config.toml
n_layer = 8
d_model = 512
n_head = 12
n_kv_head = 12
head_dim = 64
d_mlp = 1344
vocab_size = 38164
activation = "geglu"
norm = "rmsnorm"
norm_place = "pre"
norm_eps = 1e-05
positions = "rope"
rope_base = 10000.0
rope_fraction = 1.0
qk_norm = true
attn_scale = 0.138
bias = "none"
tie_embeddings = true
parallel_block = false
init = "uniform"
init_std_qkv = 0.0161
init_std_o = 0.0
init_std_up = 0.0161
init_std_down = 0.0
optimizer = "adamw"
lr = 0.00135
lr_mult_qkv = 0.7
beta1 = 0.95
beta2 = 0.99
lr_head = 0.00683
grad_clip = 1.0
warmup_steps = 251
schedule = "wsd"
decay_fraction = 1.0
decay_shape = "linear"
final_lr_fraction = 0.0
batch_tokens = 65536
seq_len = 512
doc_mask = false
train_tokens = 537700000
steps = 8205
dataset = "wikipedia_en"
MLP neurons of a small language model. Each row is named by its layer, matrix (gate and up: input weights) and neuron, and shows model dimensions 389-452. Each number is 128 + 32 x the weight over its row's rms, rounded and kept within 0 to 255. A neuron's up and down rows have the sign that makes its largest values positive.
A block is one neuron, or neurons of one layer that tend to fire together. After each block is what it responds to, as a language model described it from the Wikipedia text at the highest values.

L2.gate250 [147 107 139 175  84 178 126 156 147 126 113 113 136 136 172 124  76  86 101 129  88 128 103  93 127 151  94 145 158  93  65 170 191 107 136 148 161  66 146 146 101 106 105 127 117 190 125  85 134 139 124 161  85 103 149 101 111 132 169 131 185 145 100  73]
L2.up250 [109 152 179 173 182 125 123 175 135 175  98 186  95 146  79 200 121 121 153 102  51 168 173 104 140 127 182 169  98  87  83 112 129  39 109  61 159 137 108 129 178 126 131 123 105 128 173 126 125 132 139 203 123 150 184  84  77  99  61 112 146 105 111 116]
L2.gate491 [114  80 109 228 185 104  75 200 116 146 160 176  69 214 101 111  77 151 183 114 165  78 176 152 166 125 114  84 143 116 123 141 166 178 126 138 109 123 137  81  93 164 139 123 107 123 174 113 128 141 142 146 111  80 118  86 161 130 118  99 186 138 128 112]
L2.up491 [179 119 132 122  63 159 139 110 116 144  99 116 173 151  97 143  64 131  84 163 150 135 146 133  99 202 130 148 167 113 166 149 169  99  77 175 152 160  85 137 110 163  91 112 135 146 115 113 144 126 119 205 126 126 175 172  64  96 146 145 151 133 145 125]
L2.gate589 [155 189 168 105 134 120 101 133 198 109 115 157 158 161 157 165  58 132 120 140 107 162 182 145  96 100 153 135 112  72 129 211 118 125 142  92 170 159 133 116 124 114  99 116 144 152 157  85 144 124 124 147  92 143 175 105 136  89 162 120 135 185 125 141]
L2.up589 [127 108 171 140 143 133 143 159 134 132 113 116  85 131 122 148  34 122 229  79 124 197 188 110 139 180 145 172  95 149 120 136 111 130 142 114 131  99 149 115 189 126 122 108 104 157 188 152 133  92 141 127 140 173 126 102 102  92 117 156 134  99  74  93]
L2.gate596 [125 164 146 119 131 124 112 110  84 135 126 136 176 195 146 169 113 152 160 149  87  61 152 119 122 153 146  90 120 129 162 176 109 155 148 126 135 139 166 115 181 136  94 140  76 116 139  82 144 136 156 162  72 114 118 103 143  93 117  79 194 115 114 146]
L2.up596 [ 79 119 170 117  75 145 119  94 126  89 130 131  73 147 137 149 137 180 105 139 103 115 113 149 139 124 135 152  79 116 123 161  62  91 155 125 139 116 150 130 156 123  47 142  96 167  92 120 222  77 113 128 115 149 122  90 166 102  91 124 182  87 132 137]
Names of countries, states and regions, chiefly the second part of "Town, State," locations such as Kansas, Connecticut, and Japan, and tails of multiword names like New York and Los Angeles.

L5.gate98 [ 73 107  93 132  73  97 109  75 146 152  97 112 144 118 109 165 112  99  78 145 161 148 117 111 144 124 130 125 132 116 174 100  88 125 175 148 163 140 160 156 120 133 169 170 144  90 144 120 109 138 123  63 133 135 107 146 115 154 192  98 140  95  87 162]
L5.up98 [ 89 136 148  98 140 102 103 103  97 149  83 157 107 150 117 171 109 107 181 108 140 142 122 106 186 133 153  99 144  53 100 155 104  97 114  78 196  93 126 165 100  49 143 182 109 116 134 100  97 140 163 169  68 141 108 134 162 131 139  98  90 134 102 121]
L5.gate139 [167 143 145 103 139 102 136 136 140 114 147 144 108 157 131 169 164 140 102 144 110 112 100 173 149 106 149 148 155 136 158 128 130 101 137 135 159 106 112  97 114 129 144 129 168 118 169 104 102 153 123 156 108 135 149 138  96 100 129  96 134 115 142 120]
L5.up139 [115 108  30 136 108  85  87  90  70 125 160 166 160 124 124  76 148 133 130  64 136 128 127 152 139  78 140 173 113 164 156 142 159 153  58 102 109 175 178 155 198 155 104 142 144 103 183 143 150 112 148 158 152  95 154 139 124 146 112 143 182  86 183 135]
L5.gate268 [ 92 159 113 149 142 123 107  90 135  62 104 221 134 147 165 152 187 106 127 116 198 139 141 120 127 132 167 100 110 167 140 108  95 143  98 154 135  99 102 140 133 132  77 191 115 129 104 107 144 121 135 127 110 144 131 142 174 114  92 129 140 129  81  79]
L5.up268 [130 146 132 155 136  98 141 121 110 132 168 152  43 105 114  64 148 114 116 158 115 145 133 122  90  76 132  88 169 184 139 129  89 159  83 136 111 109  92 107 101  72 135 182 166 131 102 108 100 123 133 144 118  96 119 118 144 161 143  94 102 111 130 135]
L5.gate387 [ 93  70 110 166 117  89 153 145  97  79 109 128 139 136 180 107 157 171 104 108 140  97 171 106 149 126 162 137 128 177 111 129 104 165 133  84 113 153  55 139 121 112 134 130 108  59  98 120 126 138 146  69 120 189 158 118 112 154 100 124 127 135 124 120]
L5.up387 [145 182 143 153 148 132 124 133 128  59 110 149 104 124  41 162 127 114 107 117 159 178 147 103 112 111 104 142 162 128 167 190 111 126 113  89 108 167  72 156 177 164  49 100 115  89  94 129  88 191 136 174 129 149 110 133  56  97 114 137 124 142 114  96]
L5.gate416 [139 170 124 245 162  82 156 131 145 149 153 132 116 124 165  86 139 140 121 139 159 143 163 169 101 128 107 133 126 107 134  81  97 103 204 187 184  83  84 210 179  82 150 117 108  78 131 133 106 200 105 162 113 149 173 139  82 117 116  68 140 126 130 169]
L5.up416 [ 89 121 161  90 128 148  95 169  62 138 134 114 116 175 150 133  87 135 171 120 171 113 102 182 123 109 156  93 114 130 145 117 114 112 157 119 114 166 138  80  99 161  95 167 133 155 163 131 139 173 139 141 113 160 140  89  95 111 145  94 133 166 126 127]
L5.gate432 [136 142 102 101 165  45 124 223  85  91 121  88 156 157 127 154 130 118 137 162 167 109 164 141 165 122 125 147 137  95 191  89 233 140 167 112 228 157 128 157 145 160 119 121 155 133 127 132 158 138 119 144 108  83 129 168 154  73 155  93 141 110 166 138]
L5.up432 [110 156  73 100 140  90 159 205 125  97 172 146  83 121 166 170 141 124 189 142 154 169 110 138 112 107 120  80 164 190  67 149 146 131 155 166 126  69 118 221 124 115 122 115 163 107 117 117 100 122  93 160 116 137  99 150  90 161 104 166 122  82 150  84]
L5.gate455 [ 68 108 134 166 149 113 145 140 123 153 111 101  80 140 164 151  95 193 153 140  65 102 138 180 104  47  94 142 176 162 121 118 140 101 157 143 138 115 152 148  95 123  85 132 127 125 143  82 153 175 171 132  89 129 100 138 130  85 122 142 161 152 151 119]
L5.up455 [103  79 113  85 119 126 153 141  85 154 138 120  75 142 153 163 104  60 145 109 114 106 135 155 117 117 148 103 124 174  95 138 153 150 179 135 145 101 128 117  92 164 136 104 112 116 114 138 112 131 135 115 111 133  36  83 127 172 124 169 136  93 168 100]
L5.gate463 [121  99 123 140 153 114 128 125 121  89 122 122 163 136 148  90 176 152  98 129 150 128 159 148 169 176 143  65 107  96 179 149 129 174 124 179 154 162 104 199 140 150 153 118  91 113  87 109 154 173 171 142  85 205 100 178 111 120 120 107 158 167 129 120]
L5.up463 [ 96 122 147 149  91 134  85 140 149 165 122 162 158 100 120  91 125  77  76  70 130 110  69 161 152  98 128 115  68 144 164 105  91 140  53 169 135 134 117 122  95 165 131  93 118 128  63 165 122 173 124 146 152 169 152  88 147 103 104 103 120  92 158 101]
L5.gate478 [155 107 143 126 129 114  94 172 111 125  86 148 126 140 148 144 122 103 110 162 151 133 150 129 123 103  82  93 135  53 141  79 137 136 188 144 117 125  91 153  91  65 113 162  78 109 134 127  74 149 125 174 104 190 130  99 106 143 163 160 119 139 119 135]
L5.up478 [147 183  54 176 140  99  95 124 150 187 121 176 124 133 191 126 136 157 136  70 148 130 115  82 188 127 117  98 138 193 139 136 179 143 118 172  78  99  91 103  84 105 131 127 147 141 119 109 162 174 138  93  91  98 143 124 105 238  77 129 107 127 116  59]
L5.gate552 [130 112 136 156 130 113 143 124 144 179 159 123  66 117 167  98 128 122  99  98 119  97 157  96 115 142 128 153 127 134 114 148 174 143 112 100 124  85 175  89 123 156  76 160 131 136 160 117 197 170 119 102 109 103 176 139  83  93 195 101 154 102 181  96]
L5.up552 [181  91 152 136 122 130 142 109  82 145 164 158 129 135 101  64 155  86 129 150  50 172  56 110 152 133 155 115 122  92 169 134  97 135  93  98 138 137  82 121 126  91 172 162  92  82  95 126 136 163 115  67 142 134 102 128  96 147 114  97 117 177 141 106]
L5.gate893 [ 96 111 113 170 130 121 126 151 114 173 191 117 162 139 206 113 158  76 130 139  95 155  91 154 189 150 134 102 128 107 102 168  88 123 136 158 166 158 126  61 157 113 130 122 134  94 103  86 121 130 161 210  78 157 178 115 180 135  80 116  62 145 155 104]
L5.up893 [128 108 146 171 161 162 145  90  96 125 113 130 174  95 181 150 103 123 201 135 135 162  98 123 107  58  79 113 217 115 109 109  73 172 105 100 148 174 142 109 136 127  97 104 118  70 112 119 145 139 126 197 109 186 146  93 117  96 114  91 106 182 121 146]
L5.gate998 [ 86 138 128 153  96  89 148 191 130 142 144 164  82 104 171 108 126 127 112 143  99 164 151 159 145  63 113 144  86 153 151 168 168 134 158 125  79  80 168 108  72 174 155 132 127 128  77 101 107  90 145 130 119 143 115 179  61 140 174 136 101  81 154 171]
L5.up998 [157 144  83  81 155 137 119 153 101 146  85  99 109 120 142 131  98 125 167 130  84  83 103 189 150 127  89 157 199 140 153 142 169 101 151 167 105 124 136  87 113 143 145 185 119 117 109 118 141 123 151 130 111 127 129 109 134 158 128  75 112 120 140 111]
L5.gate1094 [137 115 118  51 107  61 145 152 149 126  95 160 135 103 108 111 164 114 156 102 105 174 170 172  88 116 169 145  99 140 123  99 135  99 162 142 146 129 188 142 231 103 141 135 206  95 125 125 138 110  92 128 131  94  98 112 153  31  30  85 105 102 123 139]
L5.up1094 [ 75 150  89 123 123 132 135 182 150 168 109 160  79 177 135  78 121  83 110 170  54 108 140 131 145 122 211 117 137 150 139 128 151 151 125 133 176 139 160 133 129  71  96 121 122 162 132 130  96 103 162 127 128 114  84 169 127 152 138 118 119 125 141  81]
L5.gate1169 [ 94 118 150 123 118 127 134  80 146 131 153 150 129 156 158 122 122  92 105 153 144  69  98 108 160 107 154 111 190 126 121 100 146 100  84 129 178 135  92 131 129 157 122 120  80 113 142 108 142 181 139 140  99 102 166 179 119 143 129  97 173 112  89  73]
L5.up1169 [122 141 159 133  99 171 141  94  99 182 189 146 147 148 152 132 100 118  73 163 118  50  71  98 140 117 152  84 129 151 141  91 144 107 125 136 122 110 119 104 176 116 133 131 111 146 116 124 116 133 157 145  98 118 105 162 134 111 155  36  83 114  94  86]
L5.gate1222 [150  99  76 140  66 156 124  90 139 129 132 149 129 139 150  77 174 159 111 104 145 129 144  88 147  97 173  91 155 178 129 149 183  91 125  80  97 123  99 147 176 136  85  97 135 119 106 113 146 129  97  91 102 139 108 124 150 138 121  38 133  88 140 148]
L5.up1222 [ 69 150 137 163  90 118 112 107 149 155 203 156 141 138 121 145 168 138  65  87  92 181 118 147 101 130 161 173 111 146 111  61 143 138 119  93  82 132 105 118 120 161 139 117  97 180 123 130 144 127 119 137 116  88 139  96  91 133 118  75 122  81  87  85]
L5.gate1323 [115 145 123 107 102 102  91 106  99 161 119  62 190  79 128 133 155 145 180 123 103 113 116 104 131 142 150 126 162 154 178 198  63 131  98 148 164 120 104 129 115 137 144 117  61 123 137 128 109 130 100  97 137 179 197 150 215 138 136 142 139  84  90 104]
L5.up1323 [119 198 205 145 146 116 216 117  82  69 103 122  90 163 178 188 165 166 128 131 116  93 139 149  95 135  99 166 114 135 100 134  63 111 131  97 155 138 139  34  86 133  64  92 110 127 132 132  57 108 106 123 128 141 111  80 147 169 189 124 170 113 148  98]
Tokens inside sports career and result text, strongest on numbers after scored or made (two goals, 13 assists), also stat-table cells and honours lists.

L3.gate1093 [143 145 141 118 133 150 106 174 167 154 126  80 111 149 146 181  65 167 127 118 150 119 101  80 101 129 168  90 107 128 154 141 141 151  99 138  87 125 138  58 104 171  84  77  79 168 176 118 136 136 102 139 128 155 110 142  95  55 138 118 127  93  70 159]
L3.up1093 [154 148 132 111 114 118 136 154 134 124 123  34 107 157 179 142 111 100  58  96 142 108 196 193 142  88 137 192  89 115 144 220 113 114 187 146  87 114  99 160 227 162 146 145 167 152 248 113 155 137 143 161 111 101 177 162  71  65  70 144 163  69 185 142]
Connectors and list punctuation right before a place name or named example is expected, as in "south of", "such as", "like", and commas in lists.

L2.gate696 [150 128 164 115 164  88 158 196 140  82 112 150 152 153 147 109 124 119 107 160  66 120 107 191 106 117 145  47  81 131 206 187 112  82 180 115 183  86 180 119 122 106  79 105 156  72 141 118 141 162 156 183 112 202  90 141 166 130 111 107 195 111 154 139]
L2.up696 [120 139 167 136 161 165 113 118  58 123 115  94 129 159 112 159 139  92 172 190 128  89 132 111 128 134 121 125 127 162 114 106  24 139  97 140  85 132 129 100  79 118 140 122 115  95 154 115 129 222 131 203 112 144 130 134 112  98 154 115  99 185 105 169]
L2.gate956 [112 135 136 113  79 131  62 129 149 108  82 162 129 130 110 131  76  84 153 189 133 158 146  99 133 146  63 122 169 134 138 147 136 152  38 143 107 161 111 129 169 165  74 138  55  77 138  94 119 201 117 156 119 126 100 126 149 103  91 154 135 132  98 116]
L2.up956 [ 82 144 146 134 153 164 147 102 116 174 107 130  86 129 136 139  80 145 104 135 154 160 104 130 134 143 116 148 160 106 117 120  94 202  77 188  89 131 135 182 172 124 141 159  92 110 145 121  81 137 123 116 114  64 156 154 192 164  83 150 127 170 127 104]
L2.gate1090 [220  69 163 132 139 167 119 146 108  84  72 100 162 161 142  74 138  93 136 127 121 138 127 173 138 129 157  96 100 146 143 156 120  89 136 115 151 102 162 141 159 120 106  85 165 141 112  95 120 116 155 143  98 148 116 110 136  75 168 132 199 133 101 159]
L2.up1090 [ 55 150 169 104 126  86 135 179 124  96 115  98 122 153 109 189 130 162 187 124 151 120 180 127 137 183  81  78 113 143 130 127 102 128 147 140  98  95 161 126 108 228 136 120  85 113 167 155 196 171 141 102 141 221 145 131 148  89 128 131 135 143 112 147]
L2.gate1199 [154  94  88 131 136 163 100 140 167  63 191 163 161 151 148 188 155 121 132 158 168  67 109 129  79 125 110 133  79  86  86 131 107 107  84 121  78 201 134 102 197 106 119 110 113 155 154 100 133 150 135 111  99 142 107 154 108  67  66  92 109 116 149 176]
L2.up1199 [120 140 144 133  90 113 219 116 114 116 141 102 163 109  69 116 104 101  91 127  93  88  72 132  62 147 149 126 124  98 139 186 164 113 192 221 123 142 173 145 133  77 165 133 104  99  87 125 136 134 177 151 122 180  53  81 120 218 147  90 106 125 148 118]
Opening word of a noun phrase that sets up a head to follow: ordinals (3rd Battalion, 1st Earl), "one of", titles or initials (Colonel, Fr., J.).

L5.gate78 [129 127 127 169 159 119 180 188 106 127 105 102 125 190 146 118 187 119  84 120 114  74 199  90 157 117 115 136 100 133 128 117 158 127 165 120 188 126 151 118 156 108 172  77 145 140 104 109 175 134 139 151 101 103 125 118 101 150 170  83 185 106 167 109]
L5.up78 [120  93 126 151 117 123 167 204 101 137 102 160  92  92 132  80 117 144 116 120  89  90 133 113 181  53 135 142 110  92 140 115 196 181 157 140 113 137 105  98 121 100 113 107 188 154 111 139  94 121 121 144 130 132 118 167 117 128 121 153 151 160 209  76]
L5.gate316 [ 72 146 154 168 100 114 176 183 144 179 118  99  97 160 149 107 116 111  92 124  84 129 183 123 133 159 112 144  71 113 139  78 133 132 180  72 150  95  76 169 170 126 116  91 126 138 111 106 121 164 115  80 120 124  64 144 147  96 177  85 152 149 154 128]
L5.up316 [148 184 119 123  91 127 143 152 139 155  75  82  75 170 143  91 126 153 127  63  92 114 164 139 142 122  93 141 127 175 119 114  77 151 179 121 145 121 133  89 115 127  90  95 134 124 187 119  96  84 133 157 118 125 160  81 108 179 109 107 154 117 128 128]
L5.gate391 [104 175 114 132 161 103 171 168 114 169  68 118 108 128 193 112  84 163 108 101 101 135 148 133 146 157  85 150 109  95 116 160 124 150 179 103 108 126  90 102 131 145  72  78 153 147 127 100 119 176 134 110  80 154 125 104 101 155 151  59 165 119 147  81]
L5.up391 [122 132 109 117 158 172 165 102 124 120 130 111 116 144 115 160 112 142 127 105 167 186  91  97 115 210  89 143  91 154  99 122 143 152 112 180 178 147 152 159 129 140 108  47 152 125 113 120 139 167 145 118 107  98 123 113 150 121 190 102 143  95 160  81]
L5.gate403 [139 112 136 116 152  92 122 205 124 135  92  82  95 143 108  88  69 140  87 118  84 164 189 133 152  79 120 112 177  97 173 173 161 110 193 156 192 100 123 198  95 131 119 131 120 166 150  96 137 121 149 115 103 146  91 158 170 122  96 133  91 112 179  68]
L5.up403 [115  56 128 138 109 116 129 110 140 233  86 158 149 157 160 127 114 149  58 100 127 114  67 108 193 138  93 127 132  50 116 164  88 179 119 160 107  74 121 100 139  93 116  74 186 132 149 117 100 136 116 106 134  90 111 145 123 125 133 119 117  46  87 128]
L5.gate645 [131 135 127 162 141  82 164 138 143 216 173 133 138 123 153  83 122 127  88  92 136 117 126 101 172 162 130  83  98 140 163 176 184  99 117 124 154 187 165 137 120 122 121 154 100 128 151 116 177 121 156 102  94  80 104 168  96 149 213  43 146 112 140 170]
L5.up645 [176 202 128 137  72 159 121  56 133 144 122 113 140 128 162 124 107 149 110 115 111 142  63 137 134 110  91  89 192 100 118 195 131 137 172 148 108 155  83  79 119 143 143 127 158 161 114 120  74 122 102 154 129 100 123 183 125 115 202 114 112 118 143 154]
L5.gate678 [161 135 140 191 127 126 173 187 189 121  99 125 146  93 147  70  88 137 104 146 213  88 141 151 114 146 222 140  77  95 175 190 120 137 182 166 167 103 138  31 175 157  63  85 124 181 144 132 110 168 125 105 137 169  93 133 130 113 169 118 114 117 148 103]
L5.up678 [123 152 137 123 124  74 189 210 121 133  85  99 122 135 104 139 101 150 153 131 129 151 142 145 159 176 138 181  75  97 134 158 139 120 166 159 132 142 148  86 106 123 110 123  86 141 125 131  16 123 152 155 120 115 160 198 134 121 156 169 182 136 153 159]
L5.gate725 [133 123 133 115 128 119 111 123 115 154 120 156 139 171 144 138 140 121 144 107 111 148 149  95 105  92 128 144 128 174  84 114 117 104 127 145 179  84 113 144 178  96 137  92  67  75 103 112 171 149 118 131 125 143  65 120 110 121 113 113 110  60 183  51]
L5.up725 [149  93 132 116 158 117 107 125 166 187 149 118 132 175 131 111 115 133 107 132 110 123 115  75 104  96 120 127 131 145 142 184  77  92 119  92 139 139 125  77 196  56 142 151 130 133 154 126 124 138 136  98 132  58 149  77 124 168  68  90  97 134 202  74]
L5.gate796 [207 217 100 163 157 103  97 144 169 100 104  87 119 129 137  75  74 122  74 108  82 131 165 165 144 136 141 175 131 113 142 102 138 132 152 154 106  86 136 124 155 127  93 116 104 105 156 111 151 102 177 144 100 182 164 120 175 138 132  49 131  74 110  85]
L5.up796 [141 141 104 158 145 126 113 142 173 110 135 115 102 118 140 140  87 140 129 122 140 103 149 112 195 187 142 113 132 139 161 100 159 141 135  98 160 178 142 123 184 118 141 158  72 158 123 118 135  83 128  80 125 115 128 134  97 202 119 170 194 130 150 126]
L5.gate862 [100 184  58 191 111 175 156 107  93 139 114  99 136 187 161 153 156 140 120 137 104 148 141 128 150 195 116 144 126  92 112 126 117 152  77 126 159 133 128 127 155 147 125 134  74 184 109  98 146 106 140  76 117 100 125 168 125  92  94  93 127  92 157 172]
L5.up862 [101 151  96 110 123 143 194 107 151  97 134  91  62 108 212 153 109 173 135 153 153  91 161  92  78 137 146 147 143 151  87 147  95 119 103 106 125 179 188 124 105 156 125 135 118 123 108 134 105 120 115 179 140 134 152 187 130  42 160 170 143  94 124 125]
L5.gate879 [ 66 166 125 162 196 102 140 190 109 153 123 109 107 107  95  65 176 109  48 131 139 172 196 159 172 175 115  95 120  93 163 159 100 141 135 179 125 163 165 120 136 111 113  73 129 131 152 114 135 170 146 119 130 112 159 160 105  94  99 104 121 146  96 179]
L5.up879 [145 150 160  95  88 170 101 153 139 102  99 117  85 135 153 174 130 156 114 109 140 113 128 108 126 145 127  90 116 123 168  83 130 149 155 109 117 117 150 143 104 129 149 215 133 160 172 103  69 180 106  85 101 148 172 144  77  73 173  90  67  75 126  84]
L5.gate933 [143 133 185 136 182  35 139 102 177 103 107  86 122 148 126 104  94 199  29  73 126 137 145 158 137 123 174 111  44 156 147 134 117 110 201 110 154 103 109 156 118 151 134 115 129 141 113 139 183 117 133 104 113 156 142 106 127 123 101 108 166 163  93  93]
L5.up933 [167 188 144  91 138  68 113 115 115 111 105  91 140 108 116 132  94 149 135  90 180 148 170 141 101 157 131  96  43 154 133 131  81 102 145  99 132 135 104  87 111 205 116 137 128 129 144 152 157 105 106 125 134 154 140  84 129  77 100 105 119 138  81 107]
L5.gate953 [124 150 131 147 106 148 126 120  92  90  72  55 139 165 151  96 155 163  56 149 117 137 173  97 131 108 110  88 104 101 139 117 118  94 107 132 148 116 149  66 101 134 151 145 142 156 118  94 130 160 154 117 106  92 147 137 123  69 130 142 119 143 130 121]
L5.up953 [121 115 124 162  55 186 165 131 106 111  80 151  96 163 144  95 138 122 131 144 128  72 118 109 138 147 117 133 116 122 111 128 102 109  57  67  59  77  76 154 126 152 165 171 156 124 150 132 172 152 126 148 134  63 125 148 172 133 136 155 175 125 116  82]
L5.gate963 [123 169 156 159 185 140 163  97 124 113 113 103 163 140 151 151  92 122 125 139 131 161 143 128 126 101 145 120 155 124 128 115 113 110 131 106 128  52 155  72 128 146 111  96 162 205 132 107 204 207 125 102 119 100 143 103 124 118 207 150 199  86 144 111]
L5.up963 [ 75 114 195 140 191 167 142  87 124 108  86  65 134 196 169 108 129 133 136 129 114 165 151 180 161 157 138 122 139  99 154 201  62 142 142 133 147 136  69 154 109 153 123 123 124 122  64  97 157 144 146  99  92 135 140  86 161  50 152 151 181 134 164 122]
L5.gate1020 [ 80 123 126 106 152 146 189 131  98 110 109  70 141 145 126  74 127  92  78 192 120 127 133 133 116  93 166 150 144 123  66 127 136 119 168 151 159 126 128 154 137  87 171  65 123 116  82 116 211 167 129  87 119 152 123 160 104  38 146  77  66 167 167 117]
L5.up1020 [169 114 137 100 161 110 131 129 113 109 122  86  58 105 168  69 134 102 118 112  87 142 117 129 146 126 138  74 137 144 119 154  87  65 124 119 154 136 167 100 139 115 174 119 110 135 139 100 178 154 104  91 116 162 126  89 205  84 141 100 107 164 133 132]
L5.gate1206 [156 118  75 141  94  81 141 102 158  87  83 159 124 127 204 117 116  90 136  51 102 134 144 104  71 186 126 136 150 129  93  58 174  91 137 102 108 170 120  93  62 137 139 126 142 109 124 101 102 150 136 123 113 134 152 127 137  81 133  95 105  99 135 135]
L5.up1206 [131 149 157  92 142 155  76 148  90 170  46 165 156 171 100  97 114 164 158 107 165 129 144 119 116 132  75  92 106  99 137 117 123 104 133 162 100 118 140 109  81 164  97 139  84 138 119 102 165 107 117 145 109 130 139 144 123 128 110  90 137 103  97 115]
L5.gate1224 [134 103 127 137 162 137 133 219 145 146 131  73  95 155 166 129 109 150 123 102 149 151 226  80 177 104  71 121  80 134 134 194 144  80 187 157 141 149 106 136 129 113 122  94 108 135  87  89 101 154 158  78 102 171 141 153 141  88 119 145 156 151 102 119]
L5.up1224 [130 137 120 134 119 124 155 137 138 103 116 135 134 115  97 194 106 151 161 116 143 108 156 140 100  90 149 113  88 126 148 146 147 103 111 121 102 153 156  80 105  90 134 133 114 119 117 130 131 121 160 169 131 161 138 149 115 134 135 135 102 137 140 104]
Tokens just before an upcoming place, country or team name, such as list commas (Thailand, Canada,), "to"/"in", and table pipes.